config.toml
num_hidden_layers = 8
norm_place = "post"
norm_eps = 1e-06
tie_word_embeddings = false
learning_rate = 0.000326
doc_mask = true
train_tokens = 599400000
dataset = "wikipedia_en"
MLP neurons of a small language model. Each row is named by its layer, matrix (down: output weights) and neuron, and shows model dimensions 474-569. Each number is 50 + 10 x the weight over its row's rms, rounded and kept within 0 to 99.
A block is one neuron, or neurons of one layer that tend to fire together. After each block is what it responds to, as a language model described it from the Wikipedia text at the highest values.

L3.down91:45 54 31 56 71 58 45 68 39 50 43 43 63 53 55 44 44 32 49 51 54 46 60 27 41 49 49 53 58 58 48 56 59 58 55 37 68 39 45 43 59 51 52 52 45 70 40 67 58 49 60 57 44 43 73 40 50 49 49 55 49 54 58 49 53 43 66 40 53 49 66 26 65 49 46 36 41 68 62 45 32 50 45 39 40 55 57 52 54 60 62 35 54 59 51 36
L3.down319:49 44 27 51 34 63 54 28 29 51 40 44 40 58 38 64 54 45 53 53 47 58 44 52 44 48 50 40 57 49 43 58 58 59 67 37 68 65 52 30 50 30 65 32 49 51 51 40 59 47 62 50 45 50 62 32 52 44 54 49 58 46 45 50 34 44 59 52 48 48 35 47 58 49 56 41 54 57 56 60 43 48 40 42 55 45 46 32 49 49 37 54 30 34 50 65
L3.down1420:55 49 62 66 56 56 55 64 40 45 33 50 46 54 60 24 52 39 48 36 46 44 32 43 52 57 48 39 56 44 50 48 49 49 61 37 41 59 50 54 47 62 55 30 59 58 46 40 47 45 60 53 48 63 33 42 60 53 63 33 54 52 31 40 66 54 58 44 53 51 51 40 46 46 51 48 50 64 58 44 64 52 51 47 45 49 49 42 49 40 70 49 49 48 42 41
L3.down1913:53 44 63 56 58 53 60 42 64 38 37 36 55 49 56 32 52 35 42 58 43 30 44 50 46 51 59 46 39 49 57 51 49 62 44 65 48 52 55 52 50 66 43 38 49 44 56 48 42 49 37 61 48 44 42 48 67 50 46 51 54 42 53 74 61 70 50 44 50 58 49 64 41 51 54 43 40 70 55 64 52 46 53 59 47 46 43 42 55 42 67 49 55 77 39 68
L3.down2113:43 50 40 63 54 36 46 44 41 42 38 58 66 41 65 61 52 39 45 52 49 57 61 55 52 50 36 50 55 66 31 67 48 59 49 40 40 34 54 60 43 47 66 61 71 62 40 58 43 58 61 46 49 41 55 50 35 54 54 58 44 44 59 50 61 58 67 40 65 51 62 52 48 40 40 48 60 38 48 46 38 37 45 35 57 72 44 51 51 43 61 39 45 49 48 45
L3.down2242:44 57 45 46 40 28 45 59 66 47 51 46 51 33 43 41 37 43 49 60 39 56 48 52 42 45 45 26 51 77 26 53 31 37 45 45 45 51 54 54 54 54 55 53 58 44 39 47 61 50 56 33 52 51 51 35 53 51 50 66 62 56 57 55 42 52 69 60 58 46 50 62 51 39 45 53 68 63 34 37 51 37 40 63 53 62 44 50 49 43 42 44 63 51 51 55
L3.down2301:49 44 45 44 70 42 34 42 43 51 53 47 55 60 46 40 43 59 39 68 49 56 58 36 34 44 52 62 56 53 32 51 47 44 65 50 52 35 52 59 57 37 47 45 52 59 58 43 24 48 62 56 51 44 43 55 57 38 63 53 47 68 54 46 63 54 65 49 79 37 47 36 35 52 50 58 52 52 44 57 58 54 54 49 50 66 32 48 47 42 62 34 51 46 53 72
L3.down2423:46 52 71 61 53 53 50 56 70 37 37 45 51 56 44 50 63 61 41 47 46 52 72 51 48 45 60 39 56 47 48 55 48 47 30 48 52 49 61 52 57 56 57 50 69 62 46 45 55 52 58 38 37 48 32 35 40 58 52 55 54 47 48 55 67 54 48 42 52 43 48 52 53 51 45 45 56 51 46 56 57 53 53 50 65 36 50 56 58 31 41 51 49 39 37 51
Responds to: Newline tokens that close a list item, table row or paragraph, especially after name lists like cast, rowers or players, before "- " or "|".

L3.down126:43 65 46 39 63 51 47 54 60 48 56 61 48 27 48 31 55 48 57 55 38 52 37 44 34 48 52 51 47 33 52 65 45 55 45 50 55 49 54 36 72 58 39 56 39 47 51 48 55 55 57 70 41 41 53 51 51 44 42 34 51 52 48 40 48 68 49 61 65 52 55 56 75 61 52 36 44 47 47 34 51 40 35 56 50 46 40 42 53 48 43 44 46 45 47 47
L3.down1051:60 56 42 43 43 53 49 48 46 38 41 59 55 56 41 51 62 56 62 53 38 65 43 49 51 47 54 51 63 74 54 59 48 58 48 39 56 53 46 34 45 40 41 65 43 50 56 46 36 58 47 61 59 50 73 43 60 45 50 35 61 59 41 27 40 53 55 31 56 73 40 51 49 51 25 53 48 40 66 44 50 26 40 47 50 57 48 58 47 63 48 50 46 39 69 31
L3.down1091:50 49 40 24 55 37 42 46 55 42 63 69 38 43 57 64 62 50 53 47 45 69 50 41 41 44 58 50 47 54 54 46 51 64 39 61 78 45 49 50 63 58 47 40 46 54 48 54 49 54 41 57 49 44 55 39 45 47 27 48 51 59 47 63 58 57 57 59 41 52 45 59 76 42 56 55 49 44 53 53 61 54 56 72 41 64 55 52 54 64 44 56 30 34 66 62
L3.down1142:55 64 65 49 63 48 51 67 45 55 49 57 34 33 54 48 65 36 64 45 28 48 41 53 42 56 58 60 44 69 57 50 60 54 34 61 59 57 56 52 59 52 53 60 46 58 53 49 46 48 63 68 55 55 72 67 50 39 58 55 42 55 43 52 63 45 36 48 50 64 49 50 27 53 47 62 69 59 72 53 30 50 44 38 54 54 59 45 53 22 44 33 56 45 57 58
L3.down1656:63 50 47 59 55 50 43 51 48 53 62 65 52 47 43 59 50 51 58 50 53 17 28 62 64 43 50 39 46 74 58 56 46 60 56 43 59 62 50 54 39 59 82 47 55 50 40 67 51 75 44 56 45 58 68 44 49 42 46 51 44 28 32 56 43 39 44 56 47 35 57 48 48 48 52 68 34 44 51 56 51 38 51 44 52 46 62 50 39 52 43 50 62 58 64 51
L3.down1995:42 49 53 50 69 56 47 58 54 41 61 78 37 49 51 41 47 22 46 62 34 63 51 62 57 38 43 61 44 53 69 52 45 57 40 51 49 67 64 51 59 48 50 41 53 44 64 52 57 51 47 60 53 51 45 49 50 39 72 53 56 49 44 48 49 59 35 42 57 66 60 70 55 40 42 56 48 55 50 33 42 65 37 45 63 39 53 54 50 34 59 57 56 53 57 52
L3.down2054:45 59 52 46 47 41 54 47 53 47 57 40 44 51 57 39 47 37 56 54 45 49 50 52 51 58 48 53 50 42 43 45 38 43 50 45 41 50 21 50 50 59 21 54 27 54 38 53 37 62 51 60 53 58 47 58 35 46 45 48 56 71 53 45 42 49 50 48 52 62 71 70 55 39 52 42 29 48 45 44 40 57 45 39 55 52 54 61 62 66 49 45 55 44 63 60
L3.down2358:54 71 46 54 28 42 38 42 53 37 27 66 49 47 48 52 42 29 47 33 36 42 30 56 64 51 59 58 67 51 41 59 42 61 56 63 54 47 40 52 55 44 41 58 34 42 55 46 65 55 52 53 48 54 62 63 50 63 49 46 56 69 62 48 53 64 45 54 39 51 57 49 56 49 55 48 53 61 38 47 32 43 49 43 65 32 49 32 46 44 66 43 60 33 44 46
Responds to: Commas closing an introductory phrase before the main clause, often merged with the word's end, as in "In 2003," or "During the playoffs,".

L3.down128:51 59 67 46 40 61 48 41 71 48 36 52 48 76 37 44 32 55 43 40 47 47 48 57 46 51 47 53 54 44 58 50 52 47 50 12 49 55 55 71 33 29 36 54 58 43 46 60 48 52 51 48 54 67 42 53 55 65 46 61 46 40 63 50 45 48 63 57 39 50 48 56 35 38 47 33 71 42 57 41 61 57 53 50 65 55 57 58 56 57 41 47 56 37 57 46
L3.down506:52 59 34 47 50 51 59 42 38 61 31 55 43 61 50 47 62 56 45 41 40 43 39 57 44 56 52 38 65 56 57 58 57 32 58 24 59 45 57 52 51 47 43 67 63 42 46 58 59 71 60 53 55 34 48 44 54 64 60 59 38 57 34 60 64 62 52 71 72 58 50 42 48 41 45 51 55 46 40 55 53 50 66 38 50 64 41 42 52 61 42 51 50 43 44 59
L3.down862:57 55 56 40 48 50 65 60 58 43 38 37 55 58 41 49 45 53 55 50 57 52 53 48 44 57 59 41 50 60 46 39 34 38 45 41 43 36 46 43 58 60 49 64 47 61 48 74 31 46 56 55 56 55 46 42 62 60 48 48 51 43 48 39 58 55 52 38 54 40 37 56 53 39 56 28 48 38 59 45 64 60 62 40 42 52 50 50 38 59 44 38 48 37 40 46
L3.down1637:45 61 51 66 49 57 37 23 46 25 51 50 55 42 27 50 52 55 39 34 60 56 55 25 53 49 38 53 63 45 60 70 46 54 72 54 62 59 51 32 57 40 41 52 34 64 52 57 61 73 44 47 55 60 48 56 65 40 59 47 64 55 49 60 68 54 49 58 51 54 58 51 47 62 29 47 59 56 58 54 46 54 38 48 45 52 26 48 53 51 66 39 50 56 38 41
L3.down1814:52 55 48 38 58 55 48 46 43 56 51 46 44 47 58 37 63 45 29 48 51 49 56 41 30 41 36 54 65 42 43 57 42 39 56 31 44 57 62 54 56 60 71 62 45 45 61 59 79 51 58 41 59 41 52 59 51 40 35 53 52 46 46 32 46 52 56 49 52 52 42 44 51 47 45 38 57 62 61 69 37 29 55 47 34 59 39 48 53 35 56 40 56 56 34 68
L3.down1852:41 48 50 36 44 60 57 46 54 59 34 53 47 45 46 42 24 44 70 43 27 40 54 45 45 43 59 41 55 42 44 42 40 53 50 47 59 54 61 44 58 46 50 37 54 36 47 58 62 64 58 53 47 69 45 46 53 55 54 40 57 55 44 44 24 53 44 53 51 42 66 40 58 41 51 64 22 38 52 46 51 46 29 67 65 44 39 57 47 39 50 38 34 56 45 56
L3.down2154:52 48 36 35 58 48 54 63 51 57 50 56 57 34 41 56 49 51 50 45 33 60 28 50 44 47 32 51 64 45 45 60 64 54 47 49 37 49 63 39 47 46 57 65 45 51 46 57 52 48 56 49 53 37 56 37 53 55 47 42 52 48 34 34 52 46 48 48 72 40 53 56 64 45 35 38 40 62 31 49 39 67 52 49 47 54 56 63 46 53 43 44 63 39 63 38
L3.down2502:44 55 49 32 57 42 53 41 50 41 52 46 46 65 55 61 21 54 36 38 51 38 51 54 42 64 30 41 57 55 33 63 45 52 39 61 57 45 50 65 32 53 58 50 64 46 42 55 40 57 47 47 63 36 39 55 44 62 36 61 55 37 28 59 42 49 38 51 54 31 27 43 46 55 38 39 52 54 62 55 42 56 61 44 53 51 58 53 39 50 48 42 49 52 53 54
Responds to: Newline tokens ending a line, mostly after sentence-final periods, table rows ending in |, or semicolon-separated stats rows.

L2.down2121:46 56 55 54 52 50 51 44 48 61 57 52 46 69 26 46 53 45 56 73 47 62 39 46 55 32 68 54 49 39 49 35 48 58 62 49 61 39 54 55 53 49 43 45 52 45 51 40 48 72 40 59 49 69 56 51 58 22 63 62 37 42 45 52 58 50 42 50 56 49 54 58 51 45 58 60 61 41 43 76 51 55 50 36 49 42 43 53 62 36 55 49 34 56 46 64
Responds to: Newline tokens in tables, infoboxes, and heading sections, especially after a row-ending pipe, a blank line, or a section title such as ===History===.

L2.down106:43 59 39 45 36 63 56 31 52 52 43 42 39 46 71 54 48 51 55 51 59 67 42 49 55 51 54 47 43 56 33 62 52 41 37 29 57 57 60 63 42 61 59 56 53 60 66 49 41 57 56 66 55 60 51 46 57 60 58 54 47 58 46 48 51 69 37 40 60 60 34 56 45 58 69 59 64 52 56 71 41 59 52 50 48 57 44 49 56 57 51 55 37 45 59 55
Responds to: Newline tokens, firing hardest at the end of pipe-delimited table rows (sports stats, squad lists) and also after paragraph-ending sentences.

L5.down314:35 59 56 66 40 48 67 41 48 62 56 58 51 50 31 55 50 67 57 51 37 52 38 62 67 47 34 42 39 54 54 47 52 42 53 64 46 56 46 53 59 67 57 43 41 44 35 57 37 41 51 78 38 46 41 53 52 32 58 49 58 49 60 62 57 51 43 51 54 51 47 51 53 40 51 41 36 59 42 60 30 50 36 48 38 44 54 57 50 56 51 46 48 43 46 31
L5.down1173:37 54 54 45 30 66 45 46 45 50 49 54 50 55 44 54 37 53 46 61 45 48 36 57 55 29 50 58 63 62 42 68 26 57 55 39 63 54 53 41 52 50 63 39 45 50 53 44 55 57 54 43 54 49 34 60 39 42 60 40 51 39 67 49 49 53 48 42 43 40 55 50 47 38 57 48 47 35 36 55 51 68 56 57 49 65 38 44 35 46 51 59 52 42 39 35
L5.down1237:37 56 65 65 47 41 52 56 51 55 46 60 35 48 68 43 57 53 53 53 58 44 32 55 58 43 43 45 52 61 71 61 63 53 46 48 56 41 52 61 51 44 52 44 30 45 48 57 36 46 55 63 56 68 48 66 48 49 39 44 61 57 46 40 40 42 57 30 57 43 56 52 55 47 47 48 38 57 45 51 25 46 40 47 41 45 53 69 60 40 56 51 44 55 39 24
L5.down1805:62 43 62 45 71 49 43 35 42 54 43 59 37 49 47 37 55 60 22 44 23 63 43 63 52 45 24 55 45 74 52 58 45 44 50 45 39 58 54 49 40 49 34 46 45 50 47 20 44 47 51 53 68 64 75 26 57 53 54 34 44 62 46 49 67 52 49 47 52 34 52 59 62 42 42 59 53 47 51 53 53 59 57 52 47 57 57 73 59 54 26 56 52 59 53 52
L5.down2036:51 55 55 44 52 21 49 44 50 35 30 36 37 46 49 50 67 76 50 59 47 64 53 52 69 44 41 54 59 58 33 53 32 53 45 52 37 62 54 52 53 53 39 48 41 25 65 32 55 48 59 52 53 39 68 61 36 49 49 43 58 60 37 55 21 50 48 56 45 46 46 45 71 51 37 78 52 50 60 55 64 52 67 52 47 74 48 44 70 40 42 47 54 45 46 58
L5.down2077:51 51 64 54 35 35 45 64 47 41 40 59 58 48 59 54 47 41 66 48 48 44 54 58 45 48 42 49 55 30 55 53 42 43 41 55 37 59 56 34 44 46 50 44 63 43 51 63 54 63 52 51 48 72 51 59 41 56 59 58 47 52 54 62 36 44 66 36 36 64 36 36 25 41 73 67 38 41 33 30 47 54 49 38 31 59 50 58 47 47 53 46 38 46 37 51
L5.down2118:47 33 47 68 59 47 47 29 55 60 52 49 60 44 58 55 58 73 58 58 36 66 50 53 45 51 52 43 36 53 58 41 62 52 51 49 51 63 40 47 41 54 54 54 47 63 39 42 38 59 47 48 54 38 59 53 47 62 44 62 53 58 62 38 64 39 51 49 31 34 49 37 43 39 58 27 52 25 41 56 39 57 43 45 47 43 57 47 53 50 45 48 54 69 47 49
L5.down2392:55 45 32 49 61 51 31 46 43 66 48 41 42 63 55 65 57 59 42 55 35 46 58 72 47 29 37 59 28 60 50 37 49 30 45 56 70 48 34 39 47 60 41 54 38 42 57 49 45 42 57 51 46 47 52 44 36 55 49 85 62 40 40 44 38 54 41 51 38 44 39 42 39 33 35 74 49 54 41 65 50 52 48 51 46 53 38 60 63 53 60 48 47 66 50 41
Responds to: Line breaks ending a row in pipe-delimited Wikipedia tables, and some cell tokens right after a pipe, in sports records, election results and squad lists.

L3.down84:56 43 57 51 46 36 48 41 43 41 43 47 41 47 43 45 49 53 52 43 57 52 44 62 63 51 44 70 57 57 58 50 53 42 47 62 54 58 65 59 44 38 38 33 55 60 57 45 49 48 44 42 57 42 40 48 48 60 52 47 59 36 44 45 37 37 50 39 44 68 61 47 62 63 42 73 53 53 54 67 48 65 62 38 74 72 47 61 51 56 71 53 53 55 38 66
L3.down302:40 40 48 46 57 52 50 53 43 49 46 49 34 31 41 58 50 53 44 49 60 62 48 56 32 62 41 66 53 50 41 49 55 41 56 50 54 44 34 44 55 49 38 47 46 55 57 45 43 65 31 57 53 42 61 43 36 68 56 65 59 52 55 45 64 51 57 44 47 36 56 41 55 58 36 59 52 69 40 56 48 74 45 63 43 58 55 49 64 40 57 58 43 74 47 56
L3.down431:47 47 26 39 54 51 59 38 40 55 43 63 39 43 46 55 42 40 54 51 52 62 48 55 32 54 54 64 52 40 51 60 47 52 49 31 58 45 53 55 54 46 53 60 53 54 56 58 48 66 61 50 56 42 57 54 36 52 53 35 42 42 57 38 50 43 60 66 65 45 64 43 51 45 63 46 61 63 45 48 40 68 55 22 57 49 30 41 58 47 55 46 36 41 48 40
L3.down460:44 37 33 56 42 57 60 56 31 42 51 59 50 43 39 58 46 54 47 66 53 48 38 35 50 42 40 61 60 54 37 51 56 23 68 45 63 48 41 38 45 65 73 52 56 60 58 54 59 58 55 29 58 55 54 46 39 39 43 51 38 49 40 50 62 46 55 58 60 21 58 30 74 32 60 56 45 79 45 42 47 72 46 33 58 68 34 28 59 36 57 33 51 44 53 35
L3.down462:60 73 34 58 46 35 57 36 37 51 42 57 59 36 63 37 46 61 47 50 62 46 47 60 56 56 38 51 44 55 50 45 56 69 57 40 61 63 34 47 62 46 46 40 61 63 47 46 33 56 46 50 49 44 44 56 50 55 43 38 57 43 54 32 52 46 47 64 45 51 41 49 52 38 58 46 56 28 51 47 60 49 42 38 56 38 64 42 49 48 59 33 48 53 32 51
L3.down725:47 51 49 52 35 53 49 46 48 57 34 48 52 48 35 52 51 62 62 60 55 51 45 48 57 47 54 56 52 53 54 59 75 47 43 43 51 53 63 46 47 41 55 46 55 59 72 60 63 56 53 51 57 44 48 53 55 41 58 54 51 48 45 56 48 57 45 46 48 32 61 43 49 58 57 66 39 45 49 65 31 48 60 43 49 31 33 66 60 74 47 44 59 48 47 38
L3.down1387:43 32 72 50 57 51 53 64 54 46 36 41 24 50 47 67 57 51 36 19 56 38 57 69 55 47 46 60 54 45 63 54 57 45 52 38 54 65 51 37 47 43 34 37 33 61 49 49 56 57 48 59 58 52 51 62 38 64 48 59 47 41 39 65 52 35 35 58 20 38 56 55 52 56 44 60 48 46 39 60 35 60 72 57 44 48 55 64 57 45 41 40 47 46 55 52
L3.down1534:56 50 63 42 30 36 47 56 43 56 42 48 55 51 48 30 38 50 54 60 40 56 55 40 68 45 54 51 48 44 73 78 49 58 51 51 54 55 52 30 65 49 46 60 58 56 54 65 50 61 52 54 69 31 47 30 62 58 57 60 40 41 40 55 55 52 42 41 38 38 57 48 42 61 56 58 32 60 35 42 33 53 50 53 53 54 46 48 51 48 55 33 53 54 66 68
Responds to: The final cell separator or last value at the end of a wiki table row, often after numbers in sports stats, e.g. "0 |", "10;".

L5.down49:32 37 60 52 33 52 44 57 62 45 43 45 56 42 65 52 48 56 46 44 47 57 67 54 59 59 47 63 67 50 61 50 45 59 24 32 38 65 57 51 47 45 35 60 49 51 55 56 43 61 47 62 52 42 49 60 48 51 45 59 48 35 56 42 47 36 56 69 46 45 53 47 55 40 45 51 38 44 58 37 51 57 50 51 55 35 62 59 47 39 53 62 47 41 57 54
L5.down113:51 32 32 64 47 60 61 47 54 37 34 75 67 52 76 52 55 41 44 63 70 66 57 47 58 46 58 90 38 47 24 49 45 47 38 56 54 48 43 55 48 49 42 48 56 43 72 33 38 32 40 58 51 45 52 56 30 55 37 41 53 51 56 54 46 45 50 55 18 61 36 39 50 50 50 60 52 53 53 57 53 60 45 62 46 53 23 62 79 42 40 52 48 58 59 40
L5.down694:51 78 60 37 43 54 53 69 68 38 49 52 50 53 53 50 52 43 54 51 49 56 31 49 43 67 73 50 60 51 56 74 60 50 58 40 40 45 56 49 30 54 61 36 55 53 32 43 49 22 29 54 41 50 49 38 36 58 60 36 39 59 58 54 53 50 46 64 61 41 44 24 52 56 41 48 54 71 58 59 53 35 56 44 43 43 63 43 31 47 61 51 53 30 40 52
L5.down1634:48 60 52 55 39 60 59 46 46 59 52 54 56 50 56 44 55 48 52 58 45 51 37 47 41 50 56 46 55 75 47 51 54 48 49 42 50 72 53 52 48 68 50 52 43 46 37 44 57 42 41 40 53 36 51 59 55 49 41 30 71 43 58 57 59 50 48 49 57 48 50 48 38 45 50 55 40 59 50 39 52 53 61 44 45 43 56 51 43 49 59 59 41 40 41 34
L5.down1755:39 75 46 62 39 46 35 27 47 56 40 56 50 55 62 52 60 48 52 31 32 43 51 58 42 50 49 64 61 44 44 60 61 33 37 44 43 56 66 48 50 49 29 60 66 62 47 54 42 34 34 57 59 43 56 47 52 38 56 54 47 59 61 46 37 46 63 43 38 59 54 37 55 60 35 52 66 58 53 50 27 34 51 53 59 52 46 59 49 51 45 49 40 60 51 40
L5.down1922:64 33 51 46 49 56 45 73 55 45 50 30 53 59 54 46 47 47 42 35 55 70 55 25 37 57 60 33 48 48 52 52 50 39 51 46 56 49 28 36 44 53 43 53 57 52 57 51 40 56 56 43 64 69 61 55 48 70 35 50 60 55 64 49 32 51 58 47 45 41 70 51 58 51 42 45 46 25 55 51 58 64 61 56 65 59 41 48 58 61 46 53 64 45 55 55
L5.down1995:47 46 87 50 49 56 52 45 44 56 46 39 48 59 54 48 57 58 58 50 64 48 46 41 36 49 58 50 45 42 55 51 40 61 56 53 58 50 46 60 42 62 55 47 34 41 28 49 62 36 58 56 61 45 37 52 53 44 38 42 42 56 59 45 52 33 65 72 52 50 44 53 60 51 44 50 36 68 51 61 54 59 55 36 39 70 56 68 43 50 59 54 43 39 45 44
L5.down2355:53 59 33 54 68 46 45 81 34 37 57 45 61 43 47 48 47 49 64 68 40 46 44 57 63 52 38 48 59 50 52 59 41 48 30 63 49 52 47 62 49 43 52 44 29 49 37 66 45 51 51 59 42 63 43 56 73 44 40 70 40 51 51 43 58 46 33 34 32 49 40 34 59 45 55 58 35 57 50 37 35 49 66 56 48 40 56 56 61 39 52 50 51 37 55 47
Responds to: The comma or word ending a sentence-opening phrase or subordinate clause, often after dates, e.g. "As of 15 April 2014," and "Though...degree,".

L2.down2104:44 62 39 43 54 60 44 57 60 46 48 47 46 47 49 63 48 45 43 48 60 48 43 53 41 48 43 62 63 63 50 58 54 33 42 36 59 55 65 53 56 52 55 46 47 55 49 54 54 52 41 56 48 47 47 37 56 57 55 52 40 75 35 46 42 59 57 42 59 52 38 38 29 72 56 31 47 65 38 59 46 68 47 37 38 59 27 52 51 66 56 54 44 42 51 44
Responds to: Line breaks ending a row of structured data, mostly after a closing | in tables, also after semicolon-separated stat lists or ordinary sentences.

L5.down1:48 44 43 40 53 69 38 48 40 47 49 51 42 47 35 33 40 30 51 54 43 66 39 43 65 44 51 36 46 56 50 49 44 38 46 30 47 48 50 37 58 39 60 53 58 49 63 55 54 51 50 49 53 67 42 58 31 52 51 45 58 46 60 41 54 48 27 41 63 48 35 41 31 50 44 56 48 60 36 53 36 48 47 39 55 58 31 65 71 44 51 43 46 67 65 53
L5.down87:47 53 42 37 54 54 45 49 43 67 48 35 65 37 53 33 30 37 36 45 56 41 53 47 44 40 39 57 70 52 56 50 59 57 58 46 70 65 62 49 53 57 41 39 46 50 35 45 51 44 41 55 54 62 55 43 49 46 52 45 50 53 34 55 40 48 31 47 66 48 63 45 44 47 45 45 48 59 52 47 51 48 42 57 52 31 38 44 54 44 49 62 51 52 57 39
L5.down391:44 44 48 30 53 82 40 53 25 42 55 45 41 37 45 59 59 55 60 42 53 57 53 60 54 31 45 58 47 40 74 61 53 54 45 46 52 69 48 50 47 63 36 41 47 26 64 64 35 69 51 47 27 77 50 58 37 54 40 69 38 32 65 51 64 55 47 42 50 49 67 39 63 43 58 65 60 68 28 43 47 55 37 45 63 46 61 63 69 65 69 38 48 45 43 34
L5.down852:66 45 60 64 65 71 75 46 63 57 61 38 39 54 58 36 56 55 49 44 58 62 57 55 42 34 53 46 40 40 48 69 37 41 55 35 64 45 52 54 48 60 32 29 52 36 73 47 62 50 60 60 53 55 55 38 52 33 54 50 56 47 48 69 74 57 41 48 61 38 53 53 48 57 42 65 61 65 49 40 45 52 60 57 49 53 53 46 52 34 43 44 73 31 54 43
L5.down1454:48 45 47 50 58 53 38 63 54 57 40 50 40 47 33 58 38 30 49 61 50 60 39 48 47 45 46 58 64 57 34 49 38 64 42 61 42 53 42 54 57 46 53 29 51 35 36 35 48 57 47 37 41 58 34 50 35 72 55 54 58 41 59 54 45 35 41 41 56 52 42 62 57 57 52 65 68 52 50 42 63 64 32 46 47 44 58 73 59 39 47 54 48 60 50 53
L5.down1706:36 65 41 31 62 51 38 41 46 64 33 52 60 38 51 61 77 51 46 42 57 42 49 66 43 44 45 51 48 37 59 60 53 41 66 51 59 63 45 23 36 42 51 51 62 55 48 48 44 52 36 36 71 40 52 52 56 52 47 38 52 32 44 53 54 43 54 43 56 32 45 51 32 50 50 30 44 54 37 75 43 41 45 46 31 39 51 35 50 55 52 51 60 46 45 54
L5.down2335:54 42 52 43 68 55 45 48 31 50 24 73 64 51 57 53 57 59 32 38 59 51 52 45 47 32 59 56 45 74 61 47 47 62 22 49 56 61 50 58 55 55 50 52 57 53 54 55 51 52 55 45 48 59 35 66 38 45 50 62 59 51 47 71 57 58 39 64 65 42 42 49 66 49 58 54 56 55 48 65 38 44 44 53 47 35 48 59 53 58 39 42 42 46 73 49
L5.down2343:33 62 66 41 54 63 61 57 34 51 44 59 34 45 60 38 46 51 63 33 72 48 64 33 43 52 35 68 66 30 48 53 64 48 55 43 36 48 43 58 38 57 59 54 55 62 55 53 66 39 53 50 42 49 47 77 37 24 36 47 43 54 48 40 52 57 35 64 31 45 57 37 57 55 57 65 55 35 24 42 46 43 62 60 47 46 53 49 38 56 39 51 36 50 56 36
Responds to: Line breaks ending a row in pipe-delimited tables or list entries, e.g. after "| 9 |" in chart or squad tables, sometimes mid-row numbers.